From a checkpoint of a small transformer trained on Wikipedia: 29.4M parameters.
MLP neurons of a small language model. Each row is named by its layer, matrix (gate and up: input weights; down: output weights) and neuron, and shows model dimensions 0-95. Each number is 128 + 24 x the weight over its row's rms, rounded and kept within 0 to 255. A neuron's up and down rows have the sign that makes its largest values positive.
After each neuron's rows, "fires in" lists the words (lower case) most often at its 100 highest values on Wikipedia text that the model never trained on; "fires on" lists the tokens most often at its 100 highest values on Wikipedia text that the model never trained on.

L5.gate580 [147 117 117 137 177 122 132 154 160 124 151 105 118 125 155 114 102 166 107 139 173 118 175 159  79 167 118 148 120 113 100 142 136 137  97 131 148 102 146 139 116 141  96 104 159 115 163  84 109 127 134 136 145 114 145 111 163 143 126 150 106 133 102 121 124 128 130 115 120  86 102  97 138 122 129 118 126 114 141  85 100 207 139 108 122 137 167 169  94 125 105 148  97 190 106 155]
L5.up580 [176 134  87 113 110 154 134 138 141 120 102 127 100 159 139  75 103 101 131 135 177 110 156 127  88 134  85 118 138 126 186 145 142 103 114 169 138 135 106 142 111 103 115  99  99 142  76 172 127 161 145 160 205 166 158 136 140 139 133 159 123 100 100  86 146 122 139 135 122 160 153  99  99 123 143 138 109 110 110 130 103 148 140 121 130 160 105 111  83 134 114 113 149 153 146 140]
L5.down580 [140 134 122 153 106 100  86  97 152 170 115  92 104 132 108  80 120 157  90 159 112 121 137 163 139 113 123 143  89  87 135 143  92 146 121 110 152 128 120 107 107 106 115  95 131 117 175  98 169 165  96 129 156 132 128 123 120  98 117 115  64  99 128 167 132 126 145 113 124 131 169 146 105 135 142 114 144 117 144 132 129 139  95 165 160 116 149 126 116 125 160 136 119 131 144 150]
fires in: "was", "are", "is", "be", "as", "were"
fires on: " was", " are", " is", " be", " as", " were"

L5.gate620 [143 115 108 141 119 139 108  89 130 140 151 119 109 138 118 133 168  99 140 133 151 126 106 111 187 110 162 115 137 136 130 150 161 102 140 133 173 146 155 115 140 109 152 102 122 123  93 111 109 119 167 168 120 133 127 119 136 166 138 147 133 134 124  87 121 162 134 154 121 117 102 107  81 154 139 110 172 106 100 126 131 129  99 134 147 124 139 116 124 116 128 147 126 119 133  72]
L5.up620 [108  95  87 114 127 159 115 137 113 145 170 115 114 143 122 100 126  98 169 131 127 100 113 137 151 206 145 125 147 139 119 143 166  95  82 113 169 133 148 104 141 114 188 113 150 130 155  56 113 105 142 136  86 118 128  80  85 147 125  51 123 130 113  91  86 160 167 137 142 126 111 101  99 144 100 139 126 124 121 106 122 129 157 146 171 134 139 171  94 151 156 131 128 115 100 114]
L5.down620 [145  88 138 134 167 164 167 102 135 117 141 122 113 132 134 114 106  96 142 139 147 135 111 116 117  90 120 149 157 125 136  67 101 127 125 113 119 117 157 123 130 159 129  88 132 146 157 101 136 121 146 143 131  96  94 126 120 128 155 100 173 149 117 141  76 140 117 100 135 134 147  63 146 127 105  50 150 121 151 116 160 125 121  91 145  95 139 123 120  94 117 136 143  71 133 148]
fires in: "as", "is", "was"
fires on: " as", " As", "As", " is", " was"

L5.gate116 [ 90 104 125 110 170  93 134 180 137 160 116 158 125 123 131 176 144 124  95 167  56 174 102  96 160 125  58 113 126 144 138 134 132 119  99 143  93 166 130 152 129 153 141 114 137 166  92 115 111 160 169 142 129  82 136 162 111 104 122 133 143 146 100 135 151 115 105 113 129 150 128 159 112 111 110 130 131 140 114  68 134 116 163 138 173 155 198 133 125 155 125 111 123 183 147 154]
L5.up116 [134 124 110 167 144 136 125 103  86 122 131 119 110 131 148 132 116 137 108 107 102 132 141 141 114 139 114 137 101 106 154 158 112 124 111 120 166 162 154 124  91 121 132 140 111 141 111 150  91 163 109 148 103 118 161  96 105 176 109 111 157 181 179 129 118 149 129  91 139 140 143  85 127 129 107 140  90 134 114  65 154 143 171 108 111 150 128 128  95 108 129 163 103 153 153 126]
L5.down116 [152 124 129 143 135 151 152  96 125 102 135 126 110 122 104 116 145 122 110 127 110 158 160 111  65 111 168 160 127 112 104  85 112 118 131 152 109 137  89 136 145 114 110 139  90 113 130 142 156 134 146 149 135 154 110 130 157 140 140 133 106 121 142 125 119 134 120  93 143 178 128 128 181 117 144 147 128 120 125 168 136 122 119 147  94 147 117 146 156 134 133 141 107 123 120 122]
fires in: "on", "after", "before", "attacked", "when"
fires on: " on", " after", " On", " before", " After"

L5.gate973 [100 134 139 141 164 160 129 111 176 139 156 150 153  88 145 100 138 165 133 131 128 132 160 163 134 112 120  99 115 150 126 126  84 104 107 128 126 132  96 153 119 128 158 139 117 113  90 130 113 127 189  80 134 129 154 137 140  84 108 152 116 122 109  84 149 122 157 116 137 115 120 151 122  75 138  91  60 120 127 120 142 103 120 115 108 133 112 136 137 119 160 153 122 117 124 159]
L5.up973 [155 121 134 165 128 133 130 148 113 156  74 108 101 158 180 156 133 131 100 125 163 131 117 131  80 140 140 121  90 104 120 119 126  87 158 191 171 135 121 115 117 126 115  97 104 113 136  95 131 134 138 106 127 117 136 113 136 102  93 155 113 106 153 172 128 128 128 172 121 132 132 127 145  84 147 141 110  98 125 128 127 134  77 110 169 127 158 138 175 109 121  94 108  89 133  65]
L5.down973 [ 93  97 106 133 151 134 153  83 164 122 164 141 127  40  92  80 134 151 119 136 142 118 164 148 138 101 115 141 158 121  99 155 134 110 127  92 121 129 107 133 146 115 100 156 147 116 144 130 151  93 132 131 107  97 118 114 113 131  94 136 147 154 107  99 124  88 136  49 185  98  92 137 127 122 112  92  90 130 146 112 128 143 132 129 104 162 136 153 120 124 129 141 148 139 138 147]
fires in: "an"
fires on: " an", " An"

L5.gate198 [147 130 130 151 135 100  90 153 112 145 123 123 110 157 113 137 124  88 145  90 173 140 120 137  88 156 155  99 113 141 150 103 124 125 122 112 142 152 142 127 134 124 142 142  92 137 182  83 118 117 132 136 131 105 120  84 108 121 129 115 123 108 148 110  82 122 137 122  66 126 150 155 124 120 126 191 131 106 138  72 138 118 112 105 102  93 150 111 151 157 136 154 176 144 125 185]
L5.up198 [ 90  91 129 120 105 111 108 119 118 155 122 104 126 170 109 151 146 139 143 130 180 102  75 127 100 146 145 142 151 127 166 144 103 104  99  96 149  91 156  99 119 150 144 108 139 140 140 110 110 107 112 121 101 112 167 151  83 116 168 137 168 111 138 110 111 122 103 130  87 134 138 171 123 106 122 156  92 137 133 146 148 105 107 166 112 148  95 130 113 147 142 125 106 118 132 115]
L5.down198 [122  84 127 117 105  97 103 158 122 108 122  83 140 125 101 167 100 161 133  91 132  95  86 163 104 147 104 150 174 168 171  78 146 113  92 141  92 122 133 118 165 156 120 144 148 141 110 145 122 154 133 121 186 155 170 100 137 146 165 160 128 135 124 102 153 129 100 148 109 112 147  88 136 134 113 125 135 156 118 150 104  97 129 160 111 121 116 171 138  73 140 140 162 131  87 110]
fires in: "6", "7", "a", "8", "5"
fires on: " 6", " 7", " a", " 8", " McC", " 5"

L5.gate273 [127 123 118 152 132 130 138 135 135 127 146 156 188 152 130  69 109  60 124 102  95  91 107 148 142 127 134 125 148 177 157 162 106 120 122 107 144 132 157  95 143  99 146 129 104 138 117 115 104  97 116 100  99 111 118  66 119 190 132 140 149 131  84 102 153 144 104 142 146 149 139 150 155 123 112 123 137 101 113 128 101 118 119  91 117 175 141 127  82 135 149 159  82 149 127 132]
L5.up273 [131  99 138 174  94 112 118 120 122 124 130  69 131 147 132 151 161  89 114 151 126 159 125 153 150  91 147  67 193  81 145 126 113 118 102 123 160 153 134 120 104 113 105 108 133 103 125 133  95 121 118 119 118 112 104  98 106 142 139 163 128 153  96 125 145 156 109 142 132 104 147 157 135  77 177 145 104 169 139 135 144 105 134 119 113 156 143 112 136 109 137 138 132 140  68 146]
L5.down273 [129 111 110 161 146  92 176 118 126 148 152  88 135 105  92 120 177 145 105 121 144 134 158 142 126 117 105  90  99 164 103 112 134 112 122 144 106 109 133  83 109 150 123 151 108 107  84 121 116 125 146 171 123 142 174 115 108 137 111  94 119 150 123  99 120 142 142 123 139 151 141  85 143  98 139 133 166 134 116  89 118 157 147 100 124 132 130 126 157 138 126 149 111  83 175 137]
fires in: "of", "from", "with", "by"
fires on: " of", " from", " with", " by"

L5.gate494 [114  87 117 137 143 133 135  76 138 133 131 130 121 168  97 141 152 126 107 144 145 169 109 137 160 150  86 140  91 120 154 125 112 104 131 145 104 146 121 118 134 122  79 153 188  94 159  82 103 125 135 151 122 114 147 133 141 105 134  93 125  96 106  87 141 115 124 120 117 114 112 158 167 117 104  84 139 116 130 130 139 153 146 124 146 110 114  96  80 154 165 120 136 169 116 148]
L5.up494 [106 123 117 107 113  83 139  94 172  81 133 161 148 132 129 107 138 127 127 135 144 153 123 104 120 107  95 155 141 122 125 159 124 124  99 144  98  98 171 146 134 155 128 115 154 132 147 117 125 105 111 189 140 109 128 140 164  82 138 128 146  96 123 137  94  76 113  80  77  97 132 133 133 125 124 119 124  89 129 191 135 165 106  95 124 109 134 109  98 100 131 101 117 115 144  76]
L5.down494 [122 149  66 128 144 123 113  78 135 131 122 131 129 147 127 131  90 110 128 149 134 131 169 145 137 143  95 136 114 113 145 122 135 113 116 143 142 128  88 117 151 149  78  98  95 166 155  85 165 143  88 146 147 185 138 166 141  97 124 133 121  85 118 107 110  76 153 130 106 144 128 149 167 130 109 118 134 162 125 163 134 165 133 101 111 146  99 112 115 158 130 121 120 160 145 184]
fires in: "is", "located", "still", "while", "living", "are"
fires on: " is", " located", " still", " living", " are"

L5.gate701 [142 105 112 149  97 115 153 139 118  91 132  89 102 121  55 172 133 142 147 133 131 124 161 121 108 129 128  89 127 134 112 141 114 122 104 116 167  89 107 123 159 111 110 129 141 132 157 154 114 152 147 123 160 138 121 121 138 131 116 131  92 118 148 111 103 115 135 128  73 111  84  91 145 149 144 121 139 113 118 136 123 110 142 159 122 147 140 128 124 108 152 150 161 149 131 117]
L5.up701 [166 124 104 125 124  83  80 117 108 140 143  82 115 134 178 150 134 124 134 114  90 137 118 147 111 105 127  88 105 138 125 124 176 125 128 142  89 161 100 104 138  98  86 111 146 160 165 101 111 131 176 109 127 101 129 123 155  98 142 126 109  90 171 127 145 146 147  96 126 138 102 145 138 157  88  99 111 113 115 116 178 157 100 130  86 120  82 154 162  95 116 113 119 105 128 171]
L5.down701 [117 137 143 122 108 140  88 146 136 127 139  86 161 157 135 168 134 110 120 164  55 141 159 123 180 109 134  97 116 154 132 130  99 132 128 100 123 165 129 119 150 140 111 140 146 168 134 127  86 142 114 119 129 172 104 106 168 111 178 122 108 147 118 127 161 116 115 177 110 153 135 132 123 128 137 151 130 127 119 154 104 132 146 123 135 154 115 124 123 133 106 126 159 104 123 138]
fires in: "al", "all", "with", "of", "el", "and"
fires on: " al", " all", " with", "Al", " of", " Al"

L5.gate626 [126 115 138 154 153  85 122 134 123 164 129 116 105 168 126 109 125 107 102 121 117  96 107 144 145 158 123 119 159 119  87 140 129  97 108 141 153 128  89 140 105 142 137 113 121 125 142 144 166 127 144 128 122 116 114 132 157 102 136 144 114 171 125 174 149 133 130  94 119 118 109 116 101 159 106 138 105 120 164 114 127 102 112 152 103 163 155 102 128 115 142 102 134 119 152 158]
L5.up626 [115  75 131 156 141 110 115 103 108 106 143  96 157 128 180 122 122 122 141 154 144 124  96 142 122 106 141  99 159 126 155 131 134 101 132 132 161 140 156 141  98 129 160 104 182 146 129 142 140 138 119 116 113 114 129 102 133 173 171 113 124 102 134 150 139 201 136 165 128 138 130 137 115 129 139 157  91 123 171 103 153 107 147 107 147 121  96 123 102 175 174  96 146 134 112 113]
L5.down626 [135 118 143 108 128 149 125 141 113 142 153 113 160 140 170 133 125 168 187 145 123 131 126 159 140 108  93 107 111 111 109 137 118 125 174 140 153 128 157 173 148 160 130  97 129 142 142 152 131 149 161 143 144  93 121 149 130 137 147 100 121 131 135  77 114 101 109 134 135 162 140  88 106 124  82 152 136  61 126 117 132 134 117 125 127 158 115 111  75 134 147 166 143  98 162 127]
fires in: "at", "with"
fires on: " at", " with", " At"

L5.gate809 [105 157  88 169 104 154  66 133 134 129 113 181 160 134 152 192 105 109 118 152 170 105 146 142 123 155 142 123  95 136 114 129 126 135 140 105 124  91 138 132  86 130 114 101 113  85  77 128 108 143 118 130 143 150 132 122 153 156 125 107  80 127 142 141 128 145 116 131 116 165 122 163 146 110 126 101 147 112 111 107 108 102 102 135 150 126  98 125 148 135 147  77 147 143 143 148]
L5.up809 [115 131 115 112  69 144 127 131  97 127 104 121 112 159 130  87 127 110 127 103 137 170 117 114 139 114 137 149 138 135 145 163 102 107  72 123  89 141 122  99 141 146 198 147 150 152 125 133 114 118 157 164 140 101 161 163 126 110 149 153 129 128 161 161 137 140 109 148 135 140 133 130 133  91 152 172 132 128 139 123 125 140 126 160  73  95 135 118 136  70  96 112  90 152 120 147]
L5.down809 [140 102 149 121  78 117 133 104 143 145 116 122  93 101 166 123 107 134 166 161 141 102 167  99 133 127 140 137 140  86 167 132 123 132 143 113 110 150  94  90 128 127 114  98 176 122 137 136 131  47 144 149 137 113  99 120 109  90 104 138 118 171 154 113 131  97 142 124 130 152 155 130 101 123  98 140 122 134 152 189 108 118 112 125 156 106 101  93 125 116 140 138 109 126  81 128]
fires in: "was", "is", "are", "he", "be"
fires on: " was", " is", " are", " he", " be"

L5.gate1007 [127 123 136 122 132 106 134 171 181 145 114 132 114 131 121 120  89 129 107 150 112 113 114 139 150 118 133 148 113 102 114 134 173 160 144 115 116 157 132  80 127 165 146 121 117 124 119  86 164 181 157 129 112 133 132 100 123 134 123 108 126 103 131 191 118 159 125 120 189 177  99 125 140 111 134 106 134 149 135 127 113 194 179 138 145 115 130  85 157 157 145 116 106 139  90 130]
L5.up1007 [106 135 106 125 158 113  91  75 141  87 125 137  79 152 108 119 123 109 111 134 134 128 135 145  95 154 156 103 116  94 109 138 115 140 118 158 173 129 155 113 138 164 159 145 123 135 144 129  63 123 114 126 119 110 121 159 111 117 110 115 122 113 146 115 146 187 123 146 183 147 130 103  84 131 172 136 101 101  91 120 146 163 164  96 125 132 174 141 136 136 125 102 113 151 101 141]
L5.down1007 [ 90 109 137 123 112 179 111 117 181 136 109 142 140 187 105 148 111 152 112 139  93 165  88 122 153 133 122 157  91 107 122 116 122 108 169 106 124  99 113 149 121 155 106 171 140 175  92 104 140 172 131 120 126 110 124 124 146 173 131 115 130  93 147 129 110 120 113 137 144 137 145 102 142 112 174 137 129  99 124 141 116  60 149 138 145 148 119 125 116 112 119 130 114 125 117 113]
fires in: "after", "when", "le", "that"
fires on: " after", " After", " Le", "After", " that", " When"

L5.gate418 [106 117 100 190 158 108 138 106 111  96 116 112 110 150 121 131 158 131 112 117 144 118 141 131 128 157 132 128 174 109 143 127 128 142 125 158 146 174 117 147 139 118 170 183 121 103 121 141  79 158 155 118 139 128 161 146  78 121 143 123 182 114 121 135 145 136 154 132 135 165 108 100 109 133 126 143 138 108 117 131 155 146 115 185 141 120 120 127  95 142 134 130 155 136 113 119]
L5.up418 [128 177 103 136 112 121 153 103 142  93 110 105 101 117 124 115 126 102 122  94 118 115 115 105 161 145 137 100 105 114 105 109 134  77 164 110 110 184  93 104  99 123 136 168 143 171 145 136 117 148 115 167 159 123 123 107 123 146 180 104 124 109 134 108 132 113 152 132  81  98 100 142  82 145 161 141 103 172 109 152 134 128 147 119 147 114 150 125 148 120 138 150 158 137 153 122]
L5.down418 [143 166 128 133 169 154 144 146 126 155 112 119 115  70 136 158 121 124 159 110  96 115 115 144 133 114 129 110 131 117 143  95 144 150 169 127 113 167 134 131 127 137 136 147 128 155 116 117 134 115 170 152 120 142  85  83 106 130  48 119 158 137 142 106 138 110  94  94 130 165 115 111  84 116 127 116 167 151 152 163 167 144  87 132 171 145 123 137  90 129 183 136 106 112  94 108]
fires in: "the", "was", "were", "s"
fires on: " the", " was", " were", "'s"

L5.gate507 [ 86 125 138 133 127 108 140 106 115 137 148  92 120 174 125  76  85  80 118  94 134 146 144 125  80 151 113 187 144 111 156 141 117 128 174 149 111 140 167 117 133 115 116 144 127 158  99 153  67 167 108 126 107  80 105 136 133 121 109 153 150  97 146 134 111 162 136 137 194 103 103 153 124  71 119 118 118 131 148 116 129 129 165 154 135 147 157 106 145 122 116 154 161 158 165 154]
L5.up507 [136  88  82 173 140 142 156  79 175 130 112  92 120 165 107  99 113 134 140 139 154 146 115 104 118 129 152 109 111 129 125 141 105 112 132 169 127 146  99 181  85  90 112 151 132 120 132 133 143 133 109 150 128 133 170 110 133 143 177 108 176 131 146 118 146 122 104 152  97 124 110 148 126 148 173 129 159 135 150 116 121 134 158 123 134 119 100 137 128 101 157 162 119 142  96 136]
L5.down507 [150  96 153 161 152 135 175 116 143 104 160 114 137 136 104 146 135 139 134 102 173 146 147 116 118 138 144 116 120 105 167  99  96 140 146 122 113 104 115 112 115 123 138 103  90 127 176 130 154 184  85 123 105  97 143 105 104 133 138 115 137 146 112 139 116 142 114 119 177 110 116 101 140 134 123 110 154 146 128 113 162 124 119 185  75 111 131 129 120  91 125 153 162 152 141 136]
fires in: "was", "were", "first", "began", "started"
fires on: " was", " were", " first", " began"

L5.gate987 [168 106 112 128 116 142 151 175 128 103 120  97 114 117 111 175 103  89 133  96  62 107 144  96 105 124 106 129  69 134 149 130 145 152 109 139 156 106 116 157 172 189 156 117 150  90 118 112 103 125  98 140  99 121 172 140  96 114 131 147  73 112 131 134 121 140 119 101 173 138  90 160 123 161 110 115 179  93 147 122 148 161 117 149 128  99  90 133 146  77  97 146 125 114 172 115]
L5.up987 [140 130 126 150 149 176  89 145 176 100 151 105 138 123 133 132 119 128  99 114 129 152 120 121 136 120 153 149 103 118  97 136  92 126 129 168 120 169 112 142 140 122 126 120 143 147 121 101 145 151  96 138  87 109 158 128 105 140 112 133 156 148  96 131 141 155  76 141 103 174 140 119 119 117 131 132 103  95 154 181 137 111 144 174 124 103 101 148 118 131 111 128 148 120 159  76]
L5.down987 [122 114 159 119 150 146 115 161 149 142 136 137 134 147 155 115 103 123  60 111 137 115 117 123 131 125 117 147 146 160 139 114 161 139 116 167 118 131 105 135 125 212 139  92 131 150 118  89 149 159 149 130  89 142  93 161 139 122 130 169 139 146 120 164  88 128  95 127 130 178 138 117 177 112 124 148 114 101 144 133 157 140 116 156 122  90  77 164 119 120 132 104 107 111 127 113]
fires in: "to", "would", "not", "can", "may", "will"
fires on: " to", " would", " not", " can", " may", " will"

L5.gate94 [ 85 117 159 123 142  87  88 110  99 143 119 156 142 129 137 117 120 117  97 160 116 124 144 126 124 166 108 131 171 115 137 132 134 104 113  89 131 117 172 155 113  82  90 135 174 123 139 121 123 170 179 128 143 105 136 126 145  89 123 174 148 125 101 149 116 108 134 132  93 172 158 126 165 165 140 159 138 131  94 149  83 148  87  95 184 102 131 142 121 159 133 119 115 148  89 123]
L5.up94 [118 119  97 134  85 113  84  92 160 126 140  95 140 135 115 114 130 154 124 115 122 167 110  98 130 141  97 116 152  93 105 129 138 149  95  92 115 144 123 129 157 170 121 143 122 145  79 196 142 161 150 137 143 107 136 161 159 121 146 129 125 105 117 113 115  74 109 105 101 146 125 149  80 118 142 117 147 121 122 143 142 122 149 162 149 147 119 141 133 116  94 108 151  76 166 130]
L5.down94 [131  76 129 109 173 151 119  83 164 164 134  96 145 152 150 137 137 153 107  93 126 138 141 110  86 143 207 121 126 157 128 108 177 115 119 158 105 176 171 139 121 141  81 155 126 173 138 132 153 136 113 130 118 151 128  93  99  87 100 159  78 138 137 152 119 124 149 127 112 154 123 137 138 122 119 140 129 107 177 115 158 131 100 163 144 120 124 152 105 139 138 148 117 138 145 112]
fires in: "there", "is", "are", "therefore"
fires on: " is", " there", " There", " are", "There"

L5.gate1 [102 114  77 130 110 131 134 111 192 145 131 122 161  95 146 154  95 120 119 120 173 108 126  99  77 159 134 151 136 163 116 106 161 156 136  72 121 143 151 139 148 108  96 104 136 134 106 145 118 132 184 158 145 111 125 113 139  89 148 105  92 116 151 133 101 134 148  79 130 147 103 136 117 143 154 127 151 115 157 114 123 172 122 104 124 141 150  97 130 119  87 147 152 137 139 113]
L5.up1 [153 138 146 130  51 139 108 104 113 124 158  99 111 123 152 114 113 135 135  93 139 119 134 173  99 121 124 138 176 140 109 102  91  97 111 182 122 103  73 156 165 179 110 113 127 151 146 125 100 115 148 144 117 109 151 160 112 130 125 129 123 127 120 110 144 126 108 137 131  69 137 117 158 150 120 101 123  99 156 129  98 151 175 149 139 102 130 127 121 125 106 160 125 129 135 137]
L5.down1 [108 160 132 132 117 121 123 132 103 122 137 106 142 125 111 147 125 114 115 124 156 114 122 113 157 120 149 116 123  54 148 132 112 137 162 160 146 131 113 131 137  90 143 147 163 147 114 136 122 133 125 142 111 130 117 143 144 130 115 172 136  89 163 105  90 141 120 116 106 133 126 147 166  30 115 108 151  82 135 152 129 144  99 111 127 120 141  94 123 115  88  98 122 128 143 136]
fires in: "and", "was", "then", "sometimes", "is"
fires on: " and", " was", " then", " sometimes", " is"

L5.gate372 [120 129 170 143 172 125 130 129 108 133 104 124 109 119 125 132 107 125 102 130 126 104 147 143 121 116 106 105 118 117 120 105 154 112 142 146 107 137 128 126 130 110 140 111 123 123 159  79 100 119 162 138 123 151 176  83 114 133 139 155 147 108  46 104 165  91 115 118 151 104 143 167 157 143 136 135 148 146 118 121 133 159  78 165 188 130 137 106 125 125 162 154 146 131 143 169]
L5.up372 [128 132 166 170 144 121 129 122 123 131 132 155 128 161 154 149  79 135 118 117 106 130 122 113  90 154 102 133 122 130 130 127  74  97 113 156 137 142 125 151 139  99 156  98 135 156 145 140 102 135 170 119 115 126 142 137 125 147 120 161 133 108 141 112 122  88 105 130 105 144  89 105 144 127 125 126 117  99  97  94 160 166 141 135 114 107 135 147  82 101 124 148 139 114  99 113]
L5.down372 [117 159 159 157 138 138 178 164 145 133 168 132 113 113 184 129 122 112 171 136  84 104 156 149 116 137 147  85 120 121 113 125 101 115 144 106  94 125 104 120 143 123 148  83 131 112 153 132  90 128 142 117 132 141 163 127 123 132 111 140 156 131 127 132 113 142 117 113 102 152 151 141 172 146  99 154 143 114 140 153 132 146 115 109 132 133 122 102 129  94 143 127 130  88 152 167]
fires in: "was", "were", "a", "be", "is", "are"
fires on: " was", " were", " a", " be", " is", " are"

L5.gate577 [105 138 164 144 179 186 135 163 116 134 173  97 118 112 110 110  96 130 168  92 118 101 142 139 106 124 118 115 126 120 116  81 105  99 136 147 141 183 118 120 150 103 117 135 142 155 146 141 152  83 127 169  75  97 150 136 162  75 140 163 122 127 137 115 103 177 131 110 152 156 170 134 161  97 178 126 157 128 150 124 154 160 101 145 145  63 133 150 131 123 133 139 116 112 122  98]
L5.up577 [131 108 148 131 127 199 116 149 124 124 114  94 142 160 157 153  84 101 114 116 123 101 186 143 137 151 121 187  92 113 119 136 132 146 116 139 131 131 124 163 143 151 122 145 123 175 171  98 180  67 117 153 110 175 121 118  95 138 140 109 131  85 136 112 130 113  97 156 110 177  70 148 129 137 117  83 135 102 125 115  93 172 113  92  99 146 113 136 103 118 126 138 101 127 169 134]
L5.down577 [145 149 109 121 174 125 152 120 128  79 132  64 139 116 157 119 168 131 118 125 125 202 111 119 148 138 111 127 132 156 159 139  98 112 134 149 154 144 100 130 108 123 138 111 126 129  99  84 158 189 177 122 159 145 139 108  79 179 120 158 148  95 153 168  92 124 109 109 128 149 117  91 124 103 121 103 139  81 147 102 173 121 116 178 116 117 139 147  91  97 147 122 140  91 136 159]
fires in: "first", "have", "will", "had", "has", "may"
fires on: " first", " have", " will", " had", " has", " may"

L5.gate943 [118 128 134 143 186 121 113 143 174 113 153 123 106 145 151 126  86  79 124 110  80 129 141 121 137 133 113 119 117 128 114 152  87  99 130 135 131 132 109 137  84 123 139 150 122 129 144 122 108 124 102 158 163 127 139 167 121 150 125 140 146 150 101  70 108 116 144 107 175 173 102 130 100 175 140  88 127  97 153 125 125 165 211 152 131 143 109 146 122  95 148  94 114 150 156 143]
L5.up943 [146 141 114 125 116 124 107 137 164 165 119 108 137 142 154  88 115 118 132 105 125 109 106 110  95 124 114 138 179 127 145 135 167 109 135 158 144 153 142 126 149  88 123 151 117 139 113 101 167 117 141 111 103 130 179 128 116 158 124 127 108 125 111  84 136 159  84 131 135 185 137 119 124 164 112 117 169 131 135 135 154 147 134 120 111 136 143 118 124 108 158 122 165 158 179 147]
L5.down943 [149 105 128 124 130 109 136 138 113 120 189 134 120  99 188 156 125 117  84 108 163 171 142 154  71 116 119 122 129 111 104 117 108 138 149  92 140 140 135 101 166  87 109 143 109  84  87 137 157 112 125 104 103 113 143 160  99 137 128 136 106 161 122 159 141 140 110  97 117 115 118 113 135 182 131 117 159  71 138 142 125  92 134 137 107 117 123 145 150 120 134 150 127 163 131  94]
fires in: "was", "were", "be", "to", "been", "is"
fires on: " was", " were", " be", " to", " been", " is"

L5.gate191 [121 137 138 148 143 159 106 140 133  97 113  97  80 108 129 104  94 112 111 149 131  93 164 108  92 115 133 106 155 113 128  97 128 153 155 154 117 115 181  84 138 144 138 168 144  99  73 138 140 123 188 132 114  84 177  89 157 164 129 105  99 122 126 143 135 123 122 149 119 158 117 131 124 168 148 108 116  93 171 136 164 120 156 171 150 115 140 100  94 130 142 169 126 147 164 141]
L5.up191 [115 141 122 105 131 106 110 116 154 126  97  97  70  88 112 110  79 124 136 101 111 137 129  80  85 139 128 133 119 121 123 125 131  96 100 167 162 137 154 166 123 165 118 163 114 150 107 135 126 171 114 113 164 146 158 113 125 129 126 124 132  88 113 108 119 117 112 147 123 116  81 153 120 147 117 121 120  89 130 156 128 113 133 128 130 127 125 129 154  93 148 152 120 135 132 155]
L5.down191 [143 128  69 132 149 139 114 143 121 131 115 141 112 133 147  90 114 130 126 140 123 114 123 166 101 109 111 106  90 150 132 135  96 144 120 150 121 140 159 147 127 119 164 125 112 130 119 128 135 150 152 154 138 124 157 159  88 161 123 131 148  78 125 186 128 110 154 128 127 169 142 107 123 130 134 127 130  59 114 142 164 159 136 102 183 150 145 167 119 125 127 162 133 105 126 114]
fires in: "was", "been", "were", "are", "is", "being"
fires on: " was", " been", " were", " are", " is", " being"

L5.gate129 [124  73 134 117 127 134 146 156 120 108 151 132 157  88  95 152 138 132 120 155 164  97 118 128 153 122 114 163 140 143  92 168 138 130 127 126 134 127 151 134 133 130  93 138 153  93 115 167 120 115 127  89 137 108 142 124 108 135 131 127 111 122 103  93 139 121 117 144  85 100 123 176  73  95 110 146 114 158 147 129 142 125  83 162 141  95 115  96 138 128 168 145 143 107 121 113]
L5.up129 [ 93 121 148 120 116 167 123 139 123 155 157 121 151 129 126 126 151 107 138 107 112 123 125 119 196 117 119  97 201 113 102 134 150 145 100 155  69 149 169 160 142 138 139 139 127 131 119 158 115 138 121 146 134 129 167 111 128 143  93 100 127 148 100 144 137 128 117 144 139 162 147 138 100 119 127 126 110 130 135 127 154 137 159 109  89 108 166 119 103 127 142 162 137 119 104  92]
L5.down129 [127 108 122 151 108 129 167 116 120 124 119 126 166  94 121 184 131 140 100 132 168 137 128 113 145 116 111 120 100 136 131 169 104 105 127  88 118 135 134 119 124 153  62 179 106 155 153 165 132  92 117 127 123 134  95  90 131 130  87 121 118 153 127 120 162 120 142 151 160 102 121 110 152 105 151 143 148 180 128 122 118 100 125 135 129 123 149 153 120 134 143 140 137 115 162 126]
fires in: "of", "by", "with", "from"
fires on: " of", " by", " with", " from"